From a checkpoint of a small transformer trained on Wikipedia.
Size: 11 layers, 6 heads of 128 (2 for keys and values), MLP 3072 SwiGLU, 113M parameters.
MLP neurons of a small language model. Each row is named by its layer, matrix (gate and up: input weights; down: output weights) and neuron, and shows model dimensions 560-751. Each number is 128 + 24 x the weight over its row's rms, rounded and kept within 0 to 255. Numbers have three digits each. A neuron's up and down rows have the sign that makes its largest values positive.
Before each neuron's rows, "fires after" lists the tokens most often just before its 100 highest values on Wikipedia text that the model never trained on; "fires before" lists the tokens most often just after its 100 highest values on Wikipedia text that the model never trained on. A number after a token or word is its count.

fires after: " " 49, " (" 8, " |" 8, "," 4
fires before: "9" 44, "0" 8, "8" 7, "2" 5, "1" 5
L6.gate2364:097100105120141115173130110115084130141139118155164105128160117161132158109135105137148126167136160161120111132116152119152101119083146117134177123157115142127144090142084153091101150137116137181123136125109141119088155113116111126187101131088178148112097174105167139108169163132143143113112146123139098113130115153113138128155121110100106133133113129156124155119103090151110149141134122109142112071134141104176118075100087140132120142122163120124143115157138105160131085157171178159157105101106137158122134124130140148160075151125090143144156122128133184121125134129185141117
L6.up2364:134173165122114094083127079099156128114129120090184117149105158106101151172148147108089145105116119185172133112090121137156121128121123067111120096110142113157141148157107141147129119083142104148109117106122143131117148133100152115123134133108102158166147145113130070165156133110099162142135125136126176135106144139125127177127147129136149160124135112128118124143143133143112116143121115088138127145126142153143144131110099145111121132106155128089150099132108109114168125122162133101097147159124129126109137127154106163113144086104099134138084131108185125104195129084119113147
L6.down2364:144145158138111139102131108145111145100122133125146137176131123115121144108043113109143086101135145173116147129165112139103149127096141118190131085114124116156158129117127118123110122148149111126175128162095137128139108161069147143140111120123128086114163161160118131140104143108127172116069143088144131113067156127097193172098165113154143169091144140110138155155140064154097158145104124117101155168130089150137152164140163143112123082127125117123141127154109138115099121143139126167109101110138127126117110143110136126154119152115111070107100128151109121138101112115144120162

fires after: " |" 56, "|" 10, " MF" 4
fires before: " |" 59, " ENG" 5
L6.gate1496:121129099153176117166135135152085088128142125134151140116159143150115172092139163112128103124143134070101159098109112097117095155099128130174148128175126144116113144124129114185110140138125151100119149182122083153086104096143102159112097156128115162131164154087163146148114114106135141102142149152136129168172133109093063137072149131136149147125094118141158132120126103139202140115138135154138141128129127118156104107121123148150095104136132125106069108111161100153108143144132132105130136106119131123105110157160143106134128139167138138129124155153148130110112161087124123121
L6.up1496:085140147120100126148138095159150098086150156135165144150145116120120125164126071144105118185123143165151099137148167137145128157072159148081156138139186142159133086127096147087126114150168107132103139110129135129133065160122112169115114086125134141096097096149116080146114094102097129082142140147138088146127123109107132149148112109086121125166110146149112152152069126140091117165109123113127126108123134147119117156117120124094108106153158179137117113164132091136138131135104120131129117127104130111115149126095092136137103140094137108146169099130145142136151098149130141153
L6.down1496:131122110126168164148100156122123155164139132134087159165160191086103155150135138112137113127118112109113128138136174107155139135084101125127135117125131137113156112140116107105123168091148116140142157100145141146102140121145158152154097141149111143173099127117129107118103170116109140126132103135131112166151142137151151115132143103123186157116164135110131140154158153173126108088131099128131125131139107108083133127151161121181143122085120097144137137204118183140139140117165086104163085159096091140144093190155090139157141147132130112136117156102156123127141124142101129115

fires after: " " 38, " |" 17, "|---|---|---|---|" 7, "|---|---|---|---|---|" 5, "," 5
fires before: "–" 22, "0" 21, "|" 18, "6" 9, " |" 5
L6.gate977:113102095111140143144148077105122131147118122092117144098136136125161116133129111145134110116119142120156082126103096138107113065140142113129141141129076118122137154124128111122104123102154134126067167114166144151124110125140094095101127167126141137152126148139099120105166144160123151153112144125134168197152142125135101132116127134104139132164120156152101196135098110147126142115137129143155151129076160142141142102168146158148075127122096128151143114121158116145148164109116120111084127162116153163103157145134183124121145123133166138133110136120177114120140140132118149140
L6.up977:136144117142121085098155108141107120124135088151115129131160130110117116119130131144111151073138123096144149142127113159122125107158168145141143130166122117114144135171129092153131169145113160140154068128152112152168105132116110165100090126142161170093116163156107115117127104102156115065200132132114111098140131109133130135128095121134113107145115139131127131104132184130096122112114117156102113126151128150137099178120119093120142118149129155142107127126181117132145127146112122129152146111141143139112147139071085152131128117144110144153157122175162129164124160127104122124
L6.down977:144131128128122084107158136148144139120092161111127162122110124148107171083162125166094155155135114133080133156111108155112081094153094127108146135123113126114114142109108118095096159151103123126119125156147087114108101140112139112092146145121142104133153127143217135119120104105144092159122158112130148120140141112140153081104116167122143104097114127121103136149157144111122120145093145150117096139128163117110114116101114150116070112143117103123125126178118122149133078111107142113152106109126125140109139116160148116150114121142112128135130113136126072096112129066166094166

fires after: "|" 35, " |" 25, " No" 6, "3" 4
fires before: " |" 50, "|---|---|" 7, "″" 5, "." 4
L6.gate2263:181157115139113167140149117135138131156138099173133129117145129128122114102075133120148094152138188128098086114081098111088131125165129171109134167092150128191119077078116134162158156129130129095098148142101132134124108109136126154136164179131102095080139124180145146124138120097148161132111158126078116085084121128139128110125105146136167122094054126131140153108122124147162126137126124151162142139162106164147122122097151126143178151096142117123151119131162103140081103134105117118171132099137102098102107162094155130137138092123144144129089121128121112152143172138099129099
L6.up2263:155128122138124135111114162121118073137143130141127117110171124154123152111156133111126085120126157157076107109145109137118092136111092093146124143150173123120099148105150166094154131116118100094131153116115137123150153126101106196133128138181099119065124152143110141117126120120185129145147124125100142133092126115122123150140121145118128155122094110081115161109095160148144113120157122120149136121141123150134115098100106106116117157073116158162104126129121092147132092125128146147144128177130112138137116114144154094188165127130126146122099136167153148134108089144116105132
L6.down2263:117180139116162137183051136116115096127159132116123119150112101093137094116141119156132139134100112133107116138121060071131137155096146155135146152122099105148108127108169141098170098118132144180133101109135124128103089116112135143162123131156171149126127101124131116114101131136116143130132176114106189135134169131125147147092039120121168131145151118167106131125125120117189121156120159130142117127169128179182127122099161156166129168112134153121115122126148138142097151143131122093181130115067142135086149117109122154133099111080156113161111142111148103166111188159126136124

fires after: " " 65, " (" 14, "–" 10
fires before: "9" 53, "8" 20, "0" 6, "7" 4
L6.gate288:117149139124112096139122121136110151167190133109103113174122116134131166150138116114128112123143133108159121123135111132098120104151133097141050100111112152110158068145127126121102140108132100133150138102124161141165129174113130144128149143121145075160126099122142132147148158111154129135144138142131118101115081153104078106177140107115114177125114134194139130094138073163141081122139114136130161108111127144135117134135114151147128147162131131137103161158124138099154140129080086083121135155083103127112101109120107142172179122123128126099147101155142148118125087136119122101
L6.up288:143108118113126102085144144142136140111105112092123160114137152148142130127120110110112151078138109139146162148156072159131134132145141162130125091078108134141121115155124107156112137095110151095120140143142101126105122153126087155104101132125158118157105135129137127127129129123134146111121138114133111081134168126125110131141143105141135079099097144092123155162132130139123125114160120128121057162176173090131123069105090146110078130168119146122116155118144116146100092158152154146100111129109100138153132142088082127146124107137108170120143116120167181114118187114147148146
L6.down288:114146108157128113123126130125132143136112153146119145149121104122127127174092156119145062108103120119118142123153144100149137136122136133113140149079119158178136114128125124103075116094139110115079124150107135137122133118162136113118112142141105125115128183126126087128140127139172121138154147145124129144119107104166179110146143139112139131100155122115173113137104149101105135136104109147123100129161136105133140148124101152121124130102121094108115105154110107089105150150107135155116103078089132137148081138145094116120145139105156129146098129153125187133146110159128138115

fires after: " " 67, " in" 8
fires before: "9" 33, "8" 22, "1" 16, "7" 8
L6.gate1455:121104144170139130130125119113153076090125117119140113136115148138104105136147124114090124143146130075173103125103121126096132162101102167146083159126154149118187177116105135152148151055098115125128110158115129154148169145135124110143176112136122119110144147166132147138133121108108145141162100113105094116179170153155133089173120157149158137161132124161108109166110135161129120075148119145116111120102163091161120138119145182154119141159132148114136132096117133145155143152096127141128163097090144115126182101137130179144093105112123102161150086115158134139167108134171127082
L6.up1455:146095152113105136112134144102164108088104076134130169100141162101140108167132123135067144120161134107159153079131125129085182111099145132128103111122122155107117165097147079157083090135119121100175155156131127158125111126076090108132096105150108096130156155119121109151109151138122171181110158157145092139137140135107149122153099104123143129095140159181144099085116125142100143082118113109075088137128094110103125144093137183121105147108162160131143128144111161098142105142094096092092130094159138138116153135131140119097104086148152142143100098076101116183185159133097171094
L6.down1455:158111162127128121137125099129110128154134138103109104136199088150122162178139125140154115127098156144121150097164117146120115179113100149124129102113136098138129139139112143089118161121106146149156110148105111144099113167165121111141111105147115149159118145121121118165140116151125149113170141086130122154152159164101156082115147117128126139116166116152141108081120137107132122151141076142128144121132143144133111124099077150110131121108142149113109154140114158098119086089105143165110140095149122114095132123136091108144116106149113116120168113106147141123131133134133131119

fires after: " " 90
fires before: "9" 87, "0" 8
L6.gate348:140127129143109137147153123153170117147119148099135141129163073127146123128119104184170149120181110145151149112112129106110125120181119169142145142129145061142103124124128122115162147103132145105129121113141185115134125089093168073132145108112150161093096093165126146127140140113159145129156107144148111100096110119127114114119149133126148135178120097110158117130146159113161122120126147145141084144108168125163150112128091130102138154106147117115098118100123144088138085130124145168160107152125124122095126125081122150122140130114158128146146127168143143102094136107117110146
L6.up348:135150136154094108079142121108115119105102104135147148126070135132126150136079129124148108124143128140141144126070142145157133151152122157139134151138133116139121166111091118153092068114087131102127111100196156073157146173118195092179166123101159136114107080152157083135171114115127145136093142119148151092091113152133165133162185091148106131101119150153113126146101150140121174086153142091110125121143175177148138111139111151127105063148134112147140138125074103127110108111111111132078141139108125138112154115090155092143126116152161168106152097163143119156118098107150147109
L6.down348:110190102159136154118089139181107152118127166112130117116119116134139132129149126128121077148136104140129139118161151095131148145141098078113090115098079106123113121155110125162130129121105140166098150093066141119107135143169126155141103151149150111133118141141145122062144140124123114114127161130088138144112110086122105130120123142131103121102178083143113121101154118132139132101143136153106111168130135114144080126160141081151136124119148148144128128135103141119130071106156102124089088154135134149140105148129139125126131144163075154125145098122126187083127127164157103127

fires after: "," 22, " in" 16, "." 10, " June" 5, " In" 5, " November" 5
fires before: "2" 48, "1" 28, "\n" 8
L6.gate932:117168148126138126112107144132134110132143128125109106167109119144140176117174105129163179165121145114107183155159136151153156106135114138140150145065134161107158128119107108145106177142117124116133138108143146133119088126156105142109125153108121130113127117141103103139101108111169135148109117122094162136112144173117093140108102146107119114138136135077125070139140141134127112121117121096099158153144142125105117125133151132143119073130143129149107108175125121176124119138167167127164118107114169060125160089153097112145097137112109155118137125090121124116138129146119118131
L6.up932:098146111098099122115122100119129109152121135112147129127155131170130142159158138121173179147178125099115095127137136094103112162137123113166133130130137145171143120109129154131077136152103122136135093118102118170154136127134113131137133113117110152120121161151118146151096134086125121095162116145118114168112141153100139112145088118144119104164132160159120186143120143130106106077099115119113132120124153121113117139129135120110111134056118125147125098138126100159094076115124144144133118135089111109155140111134165155163126121112127125133077118090107129129105165122120115121
L6.down932:131098123097138130091145132140152115138111120158136137093114089102129109125099159182164129160123109160125150122126125140131118155094171129141096128126177145156079120177152158160135205107142152095153107132117132128089151108115162149158159113154153124151161136140116139110118144125108149136113114115180123115194092092122094166142143156115133072153146116139128131104098148163122105116169124149127133104155133173149149145179108120119114134157097120169172136172118123142135162144116115110119136126139124138126148125133126159127141148134116179126173165098145149132151105096136130125

fires after: " the" 35, "," 17, "-" 5, " U" 5, "." 4
fires before: " States" 37, "." 8, "S" 5, " Arab" 4, " America" 4
L6.gate144:104139118138079119089142136140121115108088120136126135129119127144101180151168119153116077141123103154105114091158131154116096128108101106112160157134155156143138159137126115133133173135108180121158110119125098175107137148094118165106129102158121117125116154090102134129146111125137103044123113132122107142152112097111137127094153148089135138095141115127126142129080130116088114169116145089165138141122136136140113128105116108088148159156129131143163132117113158150106096139120148162146114152144087129124145120128122102125147093144139148125146109101139138122127146117099113102
L6.up144:081125144101086113126113112121171107106074119137078124116116106135114131136158117160126126140155113130092114144148123151124093124121148148123175140145117151131133147108157123122136192143116174145123146126121125110134161147094144165129105155159127110176111137106090118119157139126120137063116085125085142129152124123108145110118111140103150100138119131108130141104108118110131142177132075127152113136142166129150113102109125138140110126154125142151142137112094170098147100152115127129164137128110101109134149158104118157091142081155127168098125130129094146145136121126114137100
L6.down144:096125147130164106116114126091114119158132145146136159078131144177104135129126139106172132114111115147106074151153112110108156117116124148106055121125081113123120157111134132145138178108114144115154115092117112138125115125096128139129156157171081108157141103173122107104136136132163145117147123114127128112105152106116133114089137156138099136115152145148124130127123132118162088094148094108103134148162102158175126135132138089119149167125148110130149135161129155164119108168099123124135160184101125050118110115121125120113134121163115131163121133111145151139127119159117138125

fires after: "," 17, ":" 17, "." 13, "\n" 10, ")," 4
fires before: "\n" 27, "-" 18, "I" 4, "The" 4
L6.gate2356:119107111142167174100070167162119062166177126111106106117085126114127153143097193113150202145125138151103149146185113113108117156107123143116141145082112116099117129092122097122072135102095109121167115122119101119112141132134177134094093126127126128158118143133121143169117109114095140130104121167123106129132153132151155094125130126122159145186116131106124154094122133110119127103112132082131134162145123101129151126148117080122125136128148156074131107144138129084109098115135112136157162092107135113176095084111151118113108166134150153123095120095125116143136140100121161137
L6.up2356:049124134133150147102088138125142111144142140180109102148117128126146132126124158123140137158123177139069123129175127136142086134128113158138124161134091145131151129096109130149101123136091124129165134115117101136096180106138169123114119140115127135152108156135139156176120136106101126141114155141140104140134166127135154105113107092172141147139101118151093160151113123137152115098122134100115115141127127112101157140146114149144133131126128141105139141175126132104124100124117089134130083096126124133141158116128144093144122147126147129102109123117090122106144120155102108151
L6.down2356:111123139128143138111128130137108154211122135143137135138099118150155161123100169115126144138137130068131141096137122126149094096153144126111119124124124112135110135110138145119102145126161136144130154152115105144075114152090145129162128161157104111114150128117134087151193104144136128132138131176097128117147138128164154118154149132145121105086072118165108112126125140109160142114098166100093131178121126104115112155133136135137118118073168135140123104130128141132107132112147076109072177112126157168119099086119124094094141101110152157149103136144138113124147142117144170105